Weights of a small GPT-style language model, trained from scratch on English Wikipedia.
Architecture: RMSNorm before each block, rotary positions, no biases in attention or MLP, attention and MLP in parallel.
MLP neurons of a small language model. Each row is named by its layer, matrix (gate and up: input weights) and neuron, and shows model dimensions 176-367. Each number is 128 + 32 x the weight over its row's rms, rounded and kept within 0 to 255. Numbers have three digits each. A neuron's up and down rows have the sign that makes its largest values positive.
After each neuron's rows, "fires after" lists the tokens most often just before its 100 highest values on Wikipedia text that the model never trained on.

L2.gate290:110120141100134126166178166125117172099121056107179135141108145153102121109184166132160125085124136122102110091093123159141091177174091123113138080126077131175090108131121124147174120158145165172100079165130119162123126107152099083160139101128155138144155137131095151077158117118130086127116157113056107140113078164147160125109043100130137083185128118139087112114170144156132205157082078123130168053083151060127146105095113163107179105115162118113143146141124183180108141083087156141133055164097167086118104132133063096188172139098128106087118096173152110123184109094139154173
L2.up290:073187154163121082155091160072149147158140107076166120129136114142066149152059034114180148144121139130131111093170132126133103139150118130145165117134109132128135139190091115136113110125098130143195110161111139172146129155156158076189153158116107153159089142141069214107090177131121120113097153088174115137134158176184126097061199114153151074121165130094133153115091144101191114104097180140188166092164120133111124186155135164071170132137141155146127176119131143144124138127057086105152130185104152129093137198107143109160090146146128113135200088064178157110089116126129152138
fires after: " Al", " Jean", " dev", " COVID", "Al", "raw"

L2.gate764:172114184166176158118133125153121133161156136094096143167078148100125129076128054202090172152114140139123071129107119132078089114118096128131090095132131115154073129193113170092168116082073097121127122155108139155106121137110152105094176151120132137135182127089133106079135091126150105055125174151122172132160134068170168133106133085111145171176144119119194118136098135126139163161087089116125071134156120137102104128093158191074164096132153146075134111109106142117103128100092133123090139190143157093122186133142129114177092146127113111166171109101130139127115110171103138116
L2.up764:163131138104096182114124127181134134119145098180158071160166176131109118158136131124159123166158171166098113089130146117131093124105115175133163141069132107101098101125100112119138086137059214142124090135111117134118110125137163074178151053127076111156111115091168101179070124111116065106070097084080123150179146112104161115120154076133058115136132133102109130158139093127137224091132161148055144108098137147075173129065077087135112116137143083106125126128115113136241139117076078144128070131146166105187130121135114146197116110079129102148112157145104062065092135091105148138
fires after: "2", "0", " ", "1"

L3.gate936:156138118127135166123133110124146109120129174077131151136153115127101114173103109152183134109143149093141072141118155179174103126207183184128089122134099097130138180175168065143149109129147109205119180149136144138170139139128157136107083124139066158176124134128126073110151117112129155135148107100123185114177128127077178174080090168118097111188123151124049122163115162103105188171158082124072186111100064145089113128106103144154076133078236145084161082058137116123141124165100114111160133110147123163096111076122143095119186111166170143097077104145114095026068137097143125028
L3.up936:156154159114119136169132079133141130173183131094141142139109071167168139151076105159089190178099138119088180180119086151102171089119178168146129112115113130146160127161127144107159101111093162113157122137112141132160143125177162126171157126075153084157146096187167061164104094133110142121152145143165108123160095150137058077128097121098110111110169131081080131128135130100124181165119112034121113133127095098143102093156121124138153099144185142166135152156102153200176163115170090134084106131123074141141188129146143180117104164175111120125116119118113116075133085088164158139
fires after: " D", "D", "od", "d", " d"

L2.gate670:138114085149083119147210134134136154109144172149173160195122130161123148164141149095063169131116133158114088133109113102142097153124146082126112119131128120213067117144142137110104094146114125138127103139124161182126145129155101110161143070158135188160207161113125164129132078124081122091134149146131120114103089119142123112106138153055149129171123144159151099114148139167121098143084084167109143165096137073087080132170127177106139107116175117094130111123143090107108159094148120120155141116111086147038121147148129116143128129163152153157105121172167092121149134085149219133
L2.up670:157117143154153111123119103172120137194103126137092103122128171141162163170203167087149144194173114126094123083127162116146145134144110202091132187046107140126156135138076063138120116066101168133124106104064144072113068129090147157109086137089111122160122112105101131142087080117138070141104074122132141139133180080134144111135161122170038134178096094144147151166119114093143138065136191114135149142125179153107127132183126105119107137114124105174116147081138108095130110126109140113061124153157136103200176154064153117226130103152140166136142169105080134128095080137135107135
fires after: "0"

L6.gate345:081095163115128143158126143110129124109174122152152144128144166098141094082157174104128131083138149091138140151122151123125111162139140092168160161144127093095142145096158162092096104162161120115160095167132102112117115139126158125103091088137158111171113142115137111099107104118132147125101162124169110150114055148150121150149108142148193166086139133118074144119095061126082107069134149088130065121164137132132106123153138142112147118173143192064174131144083151158171124196120211188147117040161090121047160114112175149075083078166168155132117106207035102128113164124116139166
L6.up345:106090150166122143120139187145140111109129185112169155118089102121071104097114108155125177144060110099114115162086126110210123120125132045123104134207092162191143098122185118092139098144165125148185100169143170124076077128139142155132165116103138139126062148110138143138111126145177189135106094051152125147156116093082130089158076191167112121094126110171126071113133107116067144120174177128163186134097141111164083131174172140132126122193191116109145120129015183125113137102146092161107122071149117110112138128117105095128163146085180129116098113179067086158117152165170185199
fires after: " ", ";", " |", "1", " the"

L3.gate784:158143163203125167166125184189113086150114091195151103142165209101086105149145093107131142113085182129147152166100102139169144129158097124146097038154150112136140129112108120147039100108053148100129128182166158158138132120087155153127130102117154088144109077120177126169167091131119144109137105097099156115111148135132189075105161191120117115143128114106115105090088124185156167051123124115103101140089155069170109128169110108169158053160113124147093141150150123151179131114150104143042121088172058116170127087082129141143158135167139108158074128133115073125122118096097187179
L3.up784:175058146119159086174164120124164080123177145139168062106069151100133117162170070122104147111155178143144077176112125100131169108149175068123112062180139161105130123115116111092159129087169142158130115185138208140122159120141132111073093106144204138121106122152134096154156095083131162149058123108125139137095167065100183144118174154146067144118138141101144168117098143131112116122159097129137078113163083140100104116143065125066140168136141105133130174171139156167101119111141096106163118139146152096111148108104117168156158173085078147134142202108143078107133084065149231162
fires after: " L", "ar", "L", " car", " An"

L3.gate986:113156142130099077125143168130178141120086049117177100094130075101135126169148117156054151124128153105110117179079090152090145141187203115130135091136156103189146085111144128082138146098115099149139163135112137150085187149113163127159105168105087152058121059095115087143171091157136097148164082142140114130154080116092125103128101101158115104158065161139120168132172083152115130164135098120103171180215211135122118069154165116128088103080146162144103171089123099080134136135091102092116108127083126154174142109129155142151142106212100128077121046128103134146194122142119117126
L3.up986:111129147137102130120099175131159071173122172135145137169104141125157140135137146150119090061102103121125163122102138145133124104159163112104129029168164114086064140106131174117056167104068132136116225160121150165139148164157119116094080133080134169117080086074119123115121109117072086111110123124147077158108099141140143086159108104090110143144128109093082159121124136176130155082140120116127102154151182176168103115165157129127183176112113105145101183106149189096122097150121183104120122160143145136133164101130119191131151130151113103130126141155138093176117107164093159067
fires after: " G", " g", " L", " V", "G", "L"

L3.gate1511:125151158148107143189148174143148168064115113079137165131117084121097103034190149133150163152093098152111127077122082108132142090109146166131106133162123118087111115115101081147148112138145120135167181125141114192133219160114139105154161134107204138086103059166132112173135147133139149112151118102104054134228155089154135074113169134115122068140119175118135113143196087145096176159090132126093122128174103168152101142128114160095145114141193098133130139109173100153125089131111114117107146049119104138147136112107105120126208149131116145155154080157137121162179137078128096123
L3.up1511:127125132200108154115163163136126179139158125076117061113169142170107149162088121204114071182140151147130136108136055090102087152137099108111114103106126089180137078097144106164098162150122152158134180136141148148089151110094125121162175176101116108070133080111125125148115097110189125151129131163120159181108129136092164116085138109125109080123140130170125109123182129151155116140161112062133089124169085167123075142146152122127101137077160093075132122153221141185122137130149103116102108099113165152162106142115130109131195133123139176164112093146147145145167092101146107104
fires after: " G", " g", " O", "erg"

L4.gate690:184135191125095133087116146145130147075131105167110132134108159161100127106111109042113133151091146202155151124150146155102115060106117125154125111070093096108110135144130101079127183103139091088062132101094072154119207092178139179123105106128137107113100111128090168142160066171124134154095136155124146179133164125128182081154130080186140131140084119121131081118182181101136141151101105085149079176168162075103185169053144133093098130156124155100115110111113069167102102123111122091038138178147133073139165122104134133117095130162116158096174092144038159164130120159099116135
L4.up690:097110103099163079082095151040120149135142163093154121111158125176141093169153086134112181128122132125139108123158181104145119068119164082113157096092114130112135089147148172130122088098131101178088139117147112123130145110123121079221203175161203145132129118178171174078158139098123142125154058108104186110114104117189102091159107094125112103156136142086136155114111149149114074127145111098132129123148100139104120098151110106144136116131146122126134089072110146119169097089147130087122148167086123155167140158102150100198134126154147151115102136098149148114120097167180175124
fires after: " was", " is", " were", " are"

L3.gate654:099093129200123121105083095146098124067102153074105122134199139125083128136181157145128068056109114121098095117145125134135152137127136083129104176131119137041097184127113163113131175131105128117101126108102100136139121080176184117171153121085068141146148109107103094100116115084105120090102108145161163161151172104103132138105123070163132105100121143099080141071113084155078144163107225108104137125070148139125127115078171155158138154118158105179106140120070115167146093180072113178072159120101130101103153158113107158102161156128111097108162126099142092082139103120155136175
L3.up654:157134104150132117151126102104087158186100106127133072131151130134150145157118104127139166152111151147071116143194121159128118149151103071137117028152160109141100095135113131130140126121147107149153103151150097068114133076143144129172123141165099114132120137150106117116140097097087126172108123166105094147190129110097102107087154099149101138111147054119093161165101173173165098118088130142133080117103104090145143096128106134169156150179128109095170167197098148092154070148129158103104112121171134078105154162083184136174172100135069131142120128158158059104163086109176193120
fires after: "0", "2"

L3.gate109:144076143161124135134108092113127122116102153090166178166133157075143137087167153117104164062141115096110178150122156161124140071085156120084078137138146183099188109160090078058090143103140132166147148161144166193109117137125170137149179118123112154114120125151116140156176123165121089171192051131113143131128147120146074111116139178111163100119032120143137081055119133201095156100099131102110073075157147112178110085118128133096128150180157113094130104216188128106132171090090110145119111119137081126120129127091175152154187119168129170142156116136115135122173097136059135076
L3.up109:141121145067137113059078088132129182132128155168188192147128165170170196123174138104158103153130173130141054117112184107159108083119095115125117121105164113127172091064167100168138156153143085146129169087140137093099117144138110128142155189131102120147057091162135128161150100125136124145158128091136119093091188136127183123113101099170112067133039150115138147171148121147136128107103151135104109181132146168175112171188176080154120169174105133212114139109110161156104155074158135145155098080073153166080126141066090126182097110089166138155096148142110159124164147133119187140
fires after: " G", " A", "A", "G", " g", "T"

L2.gate1043:111124096074145119061120092161128173122127074118175167149142106091158113099169139140103151166137190122165104110133094135105103129085113108157134104144163155083143154156123145113113100114145207155127187139137115125112172168096103155121081125076073100082084154114124135074149171117121134165167137144115133158134152140105144173121161158105150090111189189113146116122121105081143165147110162098094174131123189148093083130154117154107185107166144160149112150161037133184150210121167067148179177145182124147144127094095146084171118114216099078157140113115103130085102136139126144107
L2.up1043:115161065118154115107111145184155095092131105175139163099135074138078099086113121099158133077119111120164100118112170054163121102120147118132126127192214142093135112094094091078148117161124156133060116148114132078095118144154174152108109178125166162106172151146087085151125102062118131087101126128118133058137183126148142166131135133093159098158133093088138184149144160112110127138160158171168125157165091168192135125129211179105148118135186181116109136127116186120122124153149139075126096130142151105144088155145101108195098140155144122084120102134131138136180110179122198143
fires after: " (", " ", "\n", "|"

L3.gate1145:171107112138091117096130043161173154096145103172113092094171116064137187123149115138161132090137143180156125154152163148062158127196156155137145089108128141062101128111141154095129173133104126117123152140156144115149148160127137140088176117085134088108123099143141102183150115101153142155155113151163178096144104117156106151090103139136108125137098086104144172124137078150038135113142089104107101159139090149136190078194141132150067114080183157191110151144170117113190067078135135216080086109152128045111121181105127097117170173163110096107179129187124059167141095109130148154
L3.up1145:098111124165156114086137095131139080181097100170148134162121137200122141134106107111141087167117123121135078147181172175072160168115130143141119055065133152127097130139125106111135167167114156082135163161126163131114135090112173093100127103122163152122112075113194135164155089110122100078095145126097092098194120104140147099135154137142126124068088125138143116125113148164132183164114127139124137091116132132131159180071075111168112176104195113134135117131166179125150136117136117111129207112137075115067118140125135150134096150169078113125075182135109133153129124115113117136
fires after: " L", "L", " l", "l", " G", "H"

L3.gate1148:168165127100099150058161117137182140099107167153079135209164178156153171170140126108153117108221119131086111155125117135193133129172142162133148122139114079149138145140161046137118159167110091074055055203139100148144071081159130122148151082135181105150085087106084123124126136146178118097081066142089109155144155127129133111191135172153132101169103136149174193164121170109172141119124073190118058134097123170119123114108137123177075192227096179175114138117131159100095160153127115160156083168173132067143173101122121138120127166071191096098156112176116092160114184137091126122
L3.up1148:097120167087076155110156099153076148075128127101105164209130173162093169222104123122058125101124160142098110203104103136132103091150114111195106176107163151102118112123193075152085162100128083140171081159080169114179102154157168106112163096120131176136097120077095103124086165163125190146105140144074178087141133099106085107116104136103130140120077110151117169125110119075167111076116170161178093156185117120160152185148114123072119149152123169175125123094136117107083169150137159113179113120185061137146133171131200145109122093156112139166117131147068134135146140129075167159
fires after: " t", "T", "t", " w", " T"

L3.gate597:117087149117137120135172156138172168122111104128090096082112158168166126122085119126202090171124169098159164118161116131111140101141132129162101136132092116210149114143109141087142175124174088124085141165157162155123150156144087136138062144097078116069157121127130151191143102125163152142159074164139142160130070073152092107172187131083083142181104097105097168156077110089186085096122089150089085118120129154153114108096107111133135163084128176086073187115122136066169155073132148115123086109093120133105103117117144129119138193125134145128171084134115157137087132171134149134
L3.up597:091091148112097102131063129158075103174129121102045107131161105105108151107082077118168145102132133119139163144162091111087223129169197155113135129108138170140108123114116169131173091170094109121180136108099159155123152185164198127124112141082110116144102100143163163157166110127127129148116146151078149164122105122140131133152162148166113163123114165145067181123124167145218074142110106155117124055096111217138152076183103109156202190131168152070127134145090137126104121133146154124107177114145146081076144083113090147104128096155150083145133076077145165147123108155137178105
fires after: "2", "6", "5", "4", "9", "7"

L3.gate534:134122126159063045148123159067112070132169090115137117173152110133150110162218119098148127130127123101099177070171137120117114091117158148113122095135077129127097099191159112159088139188133114137096131123183100092215159094107122151132135104136085134133157063118118166127127097174169142120143114073181127159129125158063135126124138126137182158185180164053097142195168105141159154177114137141135094140119127147157063096178149104104116134139186118070160122122125185154141123065079201115122124154142170136106142101143136120091164118179074128101198128105098121103129128087144131106
L3.up534:115166112102105134114146072155142149151136123074170109109092148067095155077129117135117142106128171150068098099132154055071122105121170114107096102093174138143120104152133117126107161123088148132137167110098142095134106157094131169127149113147157094150178124169103107119138130122131154159108094158150102145096117103145210138131105109161181079150099075158102134087157055158092145144069124071158130194169138096086129101117141146120126124139169065130110151058121201096150075112173167134110164201157143148171097122101135215162186084121175126125106124102185130100139168190171168116
fires after: " d", "D", "Ind", " D", "field", "av"

L3.gate86:116125142126087153200135131116156148145101084117148200118097089127096129155151136149133173046123026083162114111103118168084111127127125071209122109112181092102142110117110135125150141120136157097070103100131167106136135128140102097110101110122113215086129078102149087167108108056132104070129062157153100135134177126109152082082111143187127136059122143177071091147195156166157139115107179162066144098182142210147165065144152104127065175121154172156148159145082122161131153128139093170138131057076139182147124134109164166185122133123148139136088084049096144128169153134149070082
L3.up86:099111129165105139152110145153167212147118109094085077085155142139136110196096121116111093092082085081153146128111141117128116153152123123105142095080151119139145132160131156154140097148099150107129144108082191153049090119125137124109119102122083124153132167159144120013131075096136106159125097173127160149094054193102073106072104154118121171114116084182100092078071187108136112158211140124157110110127108094122120125142101113098099136100096112135138104086121128148112132147083145155159142147137133130110129122111128150135122113164122115173054150123172114148110069133126156082
fires after: " G", " Kar", "ag", " g", " Z", "G"

L3.gate489:146074161113104127122109081096120110080134197168085185135183143125127124133158101156149078066127114141152088168063144126145089089139175149101134133099084175165092162195130063118146135118121121126124124173087062164139130159100139143074111181089101103174136081137132129101103117160140162136109131111093137179174161083082185196136110167163149167167175178146164155187141116155100154163126149172126104161124153114157110138149082130158114096161115147105113125160148152114132119156118134148156129134075145143142140101109127111131194181177126117154133138101123152116055127111148214122
L3.up489:168129119169062136114146099073102120162088174141131125152129150132123156133110127108143109139185126057119108138148134150100154138144104160139150145137149191147145129142123148094101129113158122114100156186070187084128144130126116150051122108130101077154153101124146128074122130062132100108190116138153101132137145137131127141166077118131098149111111142086112165152112117240152127146083118130085084134170059092164093172119156173082099091144106097169117092088104136140151144107132172150133160151143129182199099123111136141081118159166200142147155131122129152093182132173123142077
fires after: " D", " d", "T", "D", " T"

L2.gate618:204150123143132113118092046119116077099114103147119105050163102171164150099174091185144087139069162111133101165187124120079147084158111137130090080154152181084134123136144172137149146102154124111112157110135127104149108127122093139107116127134130117138165136076057170069123103159098102136141154149168115142166105124129158118133123151190112163149146101089114067117126118120104135150161102123150143142122159181107119171107133115155144124149079148108054147138137146107096202123099168134127137128115109121085160134075142137165125132128078093114138114092146112193126086169180133138
L2.up618:158111116126151098123119176160101129112107130159075137072166165114059157168118138137177104149175151115127099103094143164121128128143112098139081188188161113115122107187167146130129146131071170128118122122161169157154120112061170111115138136105154107122148145088116181144193187153077083178183097088143172114147122131158107162165123122150142157125185139175156127180152137130167147145049148141130093162147139224087126101159137157099112098167117119075168113146089081169167120152158150093146140098120166128138129132119105132109183157129113120136157113145154122120154138143161129140
fires after: " (", "\n", " \"", " "

L3.gate1495:141093144158120190164103108136135103113083173136098153088169184110116077087182141170117155098106188096123128080155155156077131140175129141108116136132147103165108137107125131109140106105151149088107091134142127160188124158127119148109192101107111113161176159192142144103159079108079154192133116108109231131119175055181101168050166120110104133119126120172131143145157081180076169059081143092155141076158154126082146173108147193111153155118131156117103199093124131133125094168138071143114192130115166137123178150074141136108151149183094149163145164131095131160161154126123140130
L3.up1495:181070160117168137135140113173186068173090151120163112093102142083172093133170155077113055124172140087147096080170156131164161170166069218091115138122163149158164172147126072162208115096116159145144121092162120087132114114133132110163135120108135119031145088082126142125144043135100128176083090128180120090126111080090113134114119124079046138191143062143104142167094138091137060107074134154079140149146184100117135102062067075076127186111086108110102160198096121113140145118178090124096114141217106152129138103097122118195109163093126152201108103122044134120113087078068114133
fires after: "0", "9"

L4.gate585:170140131152079098133180140096137140090117140134162126152123156164108169145091120097082122146159102188187100114114105138128096137157179131138111145121144180104106140212149160112153102106064120120125160127070156115107154141102142108145111133133086151127076119171145113139150114200125101119088162158152181118076182114149116090134101146204154121152084151152141120106161227123144087130174066067138099129120157122151133163022097154058065101084151145111181160112101087122122127153139147136113129130185181092142141162136094165110129172158130165133162200065106139093097162132168086134
L4.up585:147133112128165126121116140175118112127124086081148172118155132129140147122117052121157135099106158119151153085154100117124160169089148146135167165170221141072171128125103148145142136174103168148138172131102107145143125166137129169191159131120171133122090122116102130152097109100167134080172104121055174064116118062161130092091177170174137136109143138076178138126177149103150133176167138123132130152129149139132155110144134156127114172121189174091164114118037104090138131123117128092144182168077143122098126139102104080084131137133098148125143136160170143107135100102112151086
fires after: " was", " is", " were", " are"

L2.gate1460:134137135138155089143082061094202135152149140181135085106187087167143113168125090061146146114167141129110156146155091121091160095111096109158111150138159108066144101123087059165138164189087138123087158128133128121117113090107103138116067124121047146084116101071083129068121075122147101152098179151094181122135091128081127156108176142117142130150167131091167094136155144101146174084151134120116155105131149139161098129149122136135130093146086160115162130179084113136082150096191117115127120166149158074100107092099158079126086109143106106138155101128110126184203080160178136078
L2.up1460:141103128138121091119103028146153168140138119166152149101115145125077136113151101091145125135164123119100113145096146111113090134094081159147098132146171129086170136161107073115169133173106131118131218117125171150107181151131123155103091211131098162094114100087106133114123117138226158139121145099074126165163151128118132196114192091095167112146191186133144133106194154091131182135132164126107093149196159164154071134155139101111123109151168162105128139117100142117173176133163142145120139146143163132089071099081135137131112096138101105109132070110119108126204137134126086113
fires after: "\n", "-", "−", " un", " \"", " ("

L2.gate4:132129146071093117048080131046185149162154113153126103145111108134090121141186070121136122176117138135070101115133097123111107120080153161130131121125062110147174219163181131108181123125112127132132137104170107116182068160148092083098116164108139109193132160116127086091056155139146204138112174137070137151091140185094114080143158083092140144129125208116126135070150160141120132144155080141090132145062116138042134132168162117135140117135144112143145153109155169122134121131096128196123252128074063197088072140138117081164125109100069176106064117163129148066120156098156149100
L2.up4:134147139149158137142126109107129136139161145143110108083164118111181112227136113086085153137153177137115130150148150151154092139147153131109139141095146090089125162151087111117081117094086083121154169185136082122161149102094103129114124172114092140097092084117164137110162190110140115134129133083069149097176160158075157114133142117140123085170128150096149107140194138115093113178153155097148195150115186121130145053168077134136150107102163151168160114044104145141140109100109128181080195183145119190092063154114164139150113100173102173180054094173109165081150154141131131219
fires after: "1", ".", ",", " p"

L2.gate293:157108145126152157107150131149124103130122216153126092139084209132064189095102099185124088104116112097147105157079124160112157061166111147111138116151134106178120119179120152099163083114136099164120153099168144137119119115114111116112146158172101095142162109123099084162105078137113118153101146136168133126151123102090164135181094143096084163115150135137117088132164065100105112114138135128147130123067094151138124131147122148140126130142120094089127207084127155124119158130137121137136235155106120167147161123181176144119111064119079102126050082142092138112139130064136107123
L2.up293:163097162117156121083160117158185116190150131128125107137092100126033107110103101178123113117181129098104149164118132146157109102234173205071137147107102140143099152215105107163157125105152105196146141162108133141177138166154149133106115158132042065094109079170174097100133061146143134159074165130137104119130167174072111092121117094086068085165125165159108132141154122175161145127112177153060134138088088159130133058102107148134143151128108135104080172104154108100079105103142106131084189099112167093166166115179098105201128037153167124147092125108136138106142121073181151080
fires after: "\n", " He", "5", "0"

L4.gate1013:080151163140157153133100161091165113114175094113145133097112144086117063172150099097120179082104143141141084126134087098165160132111147172204150087145052087180168125066145117136171115193054097152110105214157142129146154139102133099149106170134177139086105121094160107082110111077080140132167158120068154175084118145150119089128137123063124081182177140153153101130138136116128141144095120142113102103114141141171090119110181126147142083142161154182160106112085151146095151131036123132106139117162158116081105117090116144096140113136128158153122136167141123103115140075102076158
L4.up1013:095104120113095120115178120126128133111212108154115096113150170104123078161146130102122110143089117080167097153109146093152150156167173104088157199115062141129164192117093082127168194191191173145154061114141120096136083108155095133154136121129148141087129162133065065205177070136088112130131118081118120138178123152150075135123063178097062086099152122100176062110163134129123166174115139106114117150141146132084111149170178135071162142128185125124131116165128162125164144116155084165135182092118112148167110210109155151128141123087138087074068093123112165109134108104137123145
fires after: " ", ",", "1", " this"

L3.gate861:164096138120135130109114116106142108110146113150123131163124197090222121077153128146122114149174180126146090224175116122166150121131161108129160061166166105163186106162154135098161112129153190133153085196155144120181142074159156025137123121109148139135080138118136095120187144142166080144126152196140177116135105159140089047084108143109117107108094106123112177124170140191172053115161140078157142168138131136086105079061099118180081158147141102141104216155125200068122112126082124126111134140153177112141117134080154129139076110140106155161144152170120149166078107128126211182
L3.up861:081106131117129128122080188083125090127138180133085132107073168159134117139109152056147095152125083137138086100046129152152190096121141131132165114144158142101172146103058205080140119100103071151151143160149177146122113111097109143152059139123132181081127091192171138192095136100129116112128098146158115143114076124154111107107157239075157109110147104136128164125081142082150127102127039091152066134093120165164082166209129138194150127117134098078128129142103136147146107116188174146122141172126133123130128145195141148076078101144152099129134134069141114127105158108105159181
fires after: "8", "7", " Const", "5"

L2.gate1503:181130117130216173141080146106174126184075105123098095105098152107124164140178110121122182152156112210130140126121165110104100112156085100167077082085078135136106137138141027103124152125105169065100182141080135123052103085115189140155100126168131138121208111118168109121068119155156064110149131065117165139132192079080158151102132161174115154101164111145148147150161204105112127125147179185165147094119111092096117169070139106106135141136141116128156143081149180133116168121137147111147164070174142097217161129115099189071101098133115158150113132122124167089109133094149135115
L2.up1503:108121129094106113127186148156141085137117131105155101174120126098096088072107075174140177161124185144104101159103144146112165155147113116148127085151152164188107089122116134118167113088123117162124186101089118125140151154116099154092127091129181113137129158132142177165086085075104126151147112108129188039097109113139105145108143113120146127140163135064181132127122194128148156116128073117127167121131094066198096100163135131129074082099115176166200109137108113152163137131122070079154165166167128143166088118153226145145136118131142169178175119166115158153132120119155118116
fires after: " was", " f", " were", " is"

L2.gate1247:145184124163176157118107112129120155107120112111142113121141177146098165049079126086164171107119078137164091072095178121154111152104118117131172109114114135145120141156090131189170156110162151169079150160108156162105095130177123130087080132108161098164125092152159159133176151180117122112075135118178093131104101076203114136095099113137138171135191113140146130115107107105112190155156123080098171115064147175123109129144111172105094099143145190148186185104079104135142140103059123124124139071060136102099054077120115089096124101055119104097125118083148131124134139126101160090
L2.up1247:155205140132128170149115120122101134122141123136162123094160157125087123015086124102106127148076069103153079132112175104074092149103176149036132150144090119136106105156086152137151097081132141125112110199075124114130094138164193119055058113125148087138105100105169135120130144178109135109061124133171099086100123117138147114115109119096080095159140169152098161085132124097173122188098177128089176111098184192140157119161096149130183076128138227141137191126067104059120150097090155159140147102066107076153084114109119094102125115116082120090136160137156120099143115153137123112
fires after: " Al", " al", "Al", " Gil", " mid"

L3.gate1164:154080121130093164078095111123106147163128107113110127107137147052075105071139097198132092181089108126138170128133139087119106104156117084107138135126103151111108212169110184118125127147191137152116062071094131128115162117073122179078131166150138122114094110140105089090150126104103196130104125177145149131122154124129064184114098146155157135143106132113145089154151139120101125070137186088153138130174164086183128146127191168130173140155130124064090133112178106136098186154166172111126141087126062111080178133152119125124102143114122146081141100115104089121200156120159169151
L3.up1164:103096150099108085143118178177108107144192145148128211128129170107139102101138132128116143154126131114164150120107099159144195118147120111089091091083099149126182191085154178144133165072167179142132105101146196116090166149169142141103163191131109152175154072079124098104147111118091086163136121114108143147104132128111122156118154119134156074134142131139153128136131113099173126120065159163117145147086158156149076129192092087118127114123107099106151124190097114134121157094111138134097198115180144094135151107150149130154157137145091095146105123122122155157095138152154144139
fires after: " ", "In", "2", "0", " In"

L6.gate1214:100165191102152089133151174109127099114108117158086075124116128078131175142136115166178158063142092140172178091103150114175114119155174136171157127143144139205168138086148134197128118188098118158182135126077136229139166102173098147144138147133129133142084161156167134086115087060090158090116155104116094121103128162100139202095121163097200137101141181112162168077122137113112140142100085077171135118078128142137074114198160087081093132143119099147169134144113136145130090158148149127128093184153155166102171133103139095110115163122133052083112118145170145123086068132150141138
L6.up1214:134110087123156170151128111086106040123104146132085071116165176082122151141133084092100115133100117126199134074158126122161140146115166125157048137168148113140113186093113094128150099126214152134154101126117131125139136156114125153096181168109171121127205123144096084175074124151187194127125100175095121200133106200067112111097147102130130114115108135115117137163164126085131158144078182088113133209144161163192101134093164128105133114092144169163099129173167119099135138082087153091176140110138093102167147135149150139069156181103155121153110131144116147071196133132117139163
fires after: " ", " |", "0", "1", "2", ","

L6.gate1281:076154097109097073138093128123118123087171071155125156068066158159136140136144074148141154146075158172164161147129106119117142098096109090173132155099119124088147143142118195133120117142127101120107127098063138180102116124182158135067072115107051067089136092140105145173091123158179115099142156126123121144111099152103161072111117197047177153123099176157139174151148130066134122129139056139110108084136133146192107162164107145134115199172112143152153186108185124165136049087155127086173055088154123113131118143130129174075148113110137175080153112121158136124118157152189158200
L6.up1281:147164158176156140156121138134179128118125101083085138159111121158139175087153133117159140132118162123106137047146135146130136139176182112150128088138118142139089178159137146136133093141157168084120139183106099104110137121141127099149148150081133171108122095157158175106178108145104163134114098143130157119120132152106159078138148114179078184138126115113146115198210128110117090130152147190153144158153221123133151181114038061086132143102087157120132135068071116124123131138176135138132144078133106107123177101096111108085154065145081183122149123106078102160129191083142145131
fires after: "8", "1", "5", "7", "9", "2"

L2.gate1237:110132141127128148104123142116145109126201166191137139145128156173087123153163159113106168138107097101168131155099143143116147194167152090131123102156086132129129150120144082118115129150105106111097108143177092093174094110117152122146092168152091140184156135090119229109071117133096148160135157140125222124077092179121176115150152116131174112108117146242100110098196188149066102083158109091130104113120118146071088112174116134156129077141235120090199119128118182170174100097074134136113109137179137142087122159173093130152112086146109213173091113126161140106202155104077159091
L2.up1237:160143102133204161152120167164080098120168153186120056168119214066090138100128115170127173198086137147157132151117132162150125170053117115121132137126183153159107129170124121162127111098133102099105115090106092138174143091144126105059107109123122128139146175123106079148170113092193142151098117068113161105135177163207096129124124146073135124077152111170164108119087130153147124138110120135065118106156104112159110200124055126135116185121093147175127129163152113157132165131117149164059158058122162117126121100093143110074102162138124071136156151105187156166113147143133137154
fires after: "1", ".", ","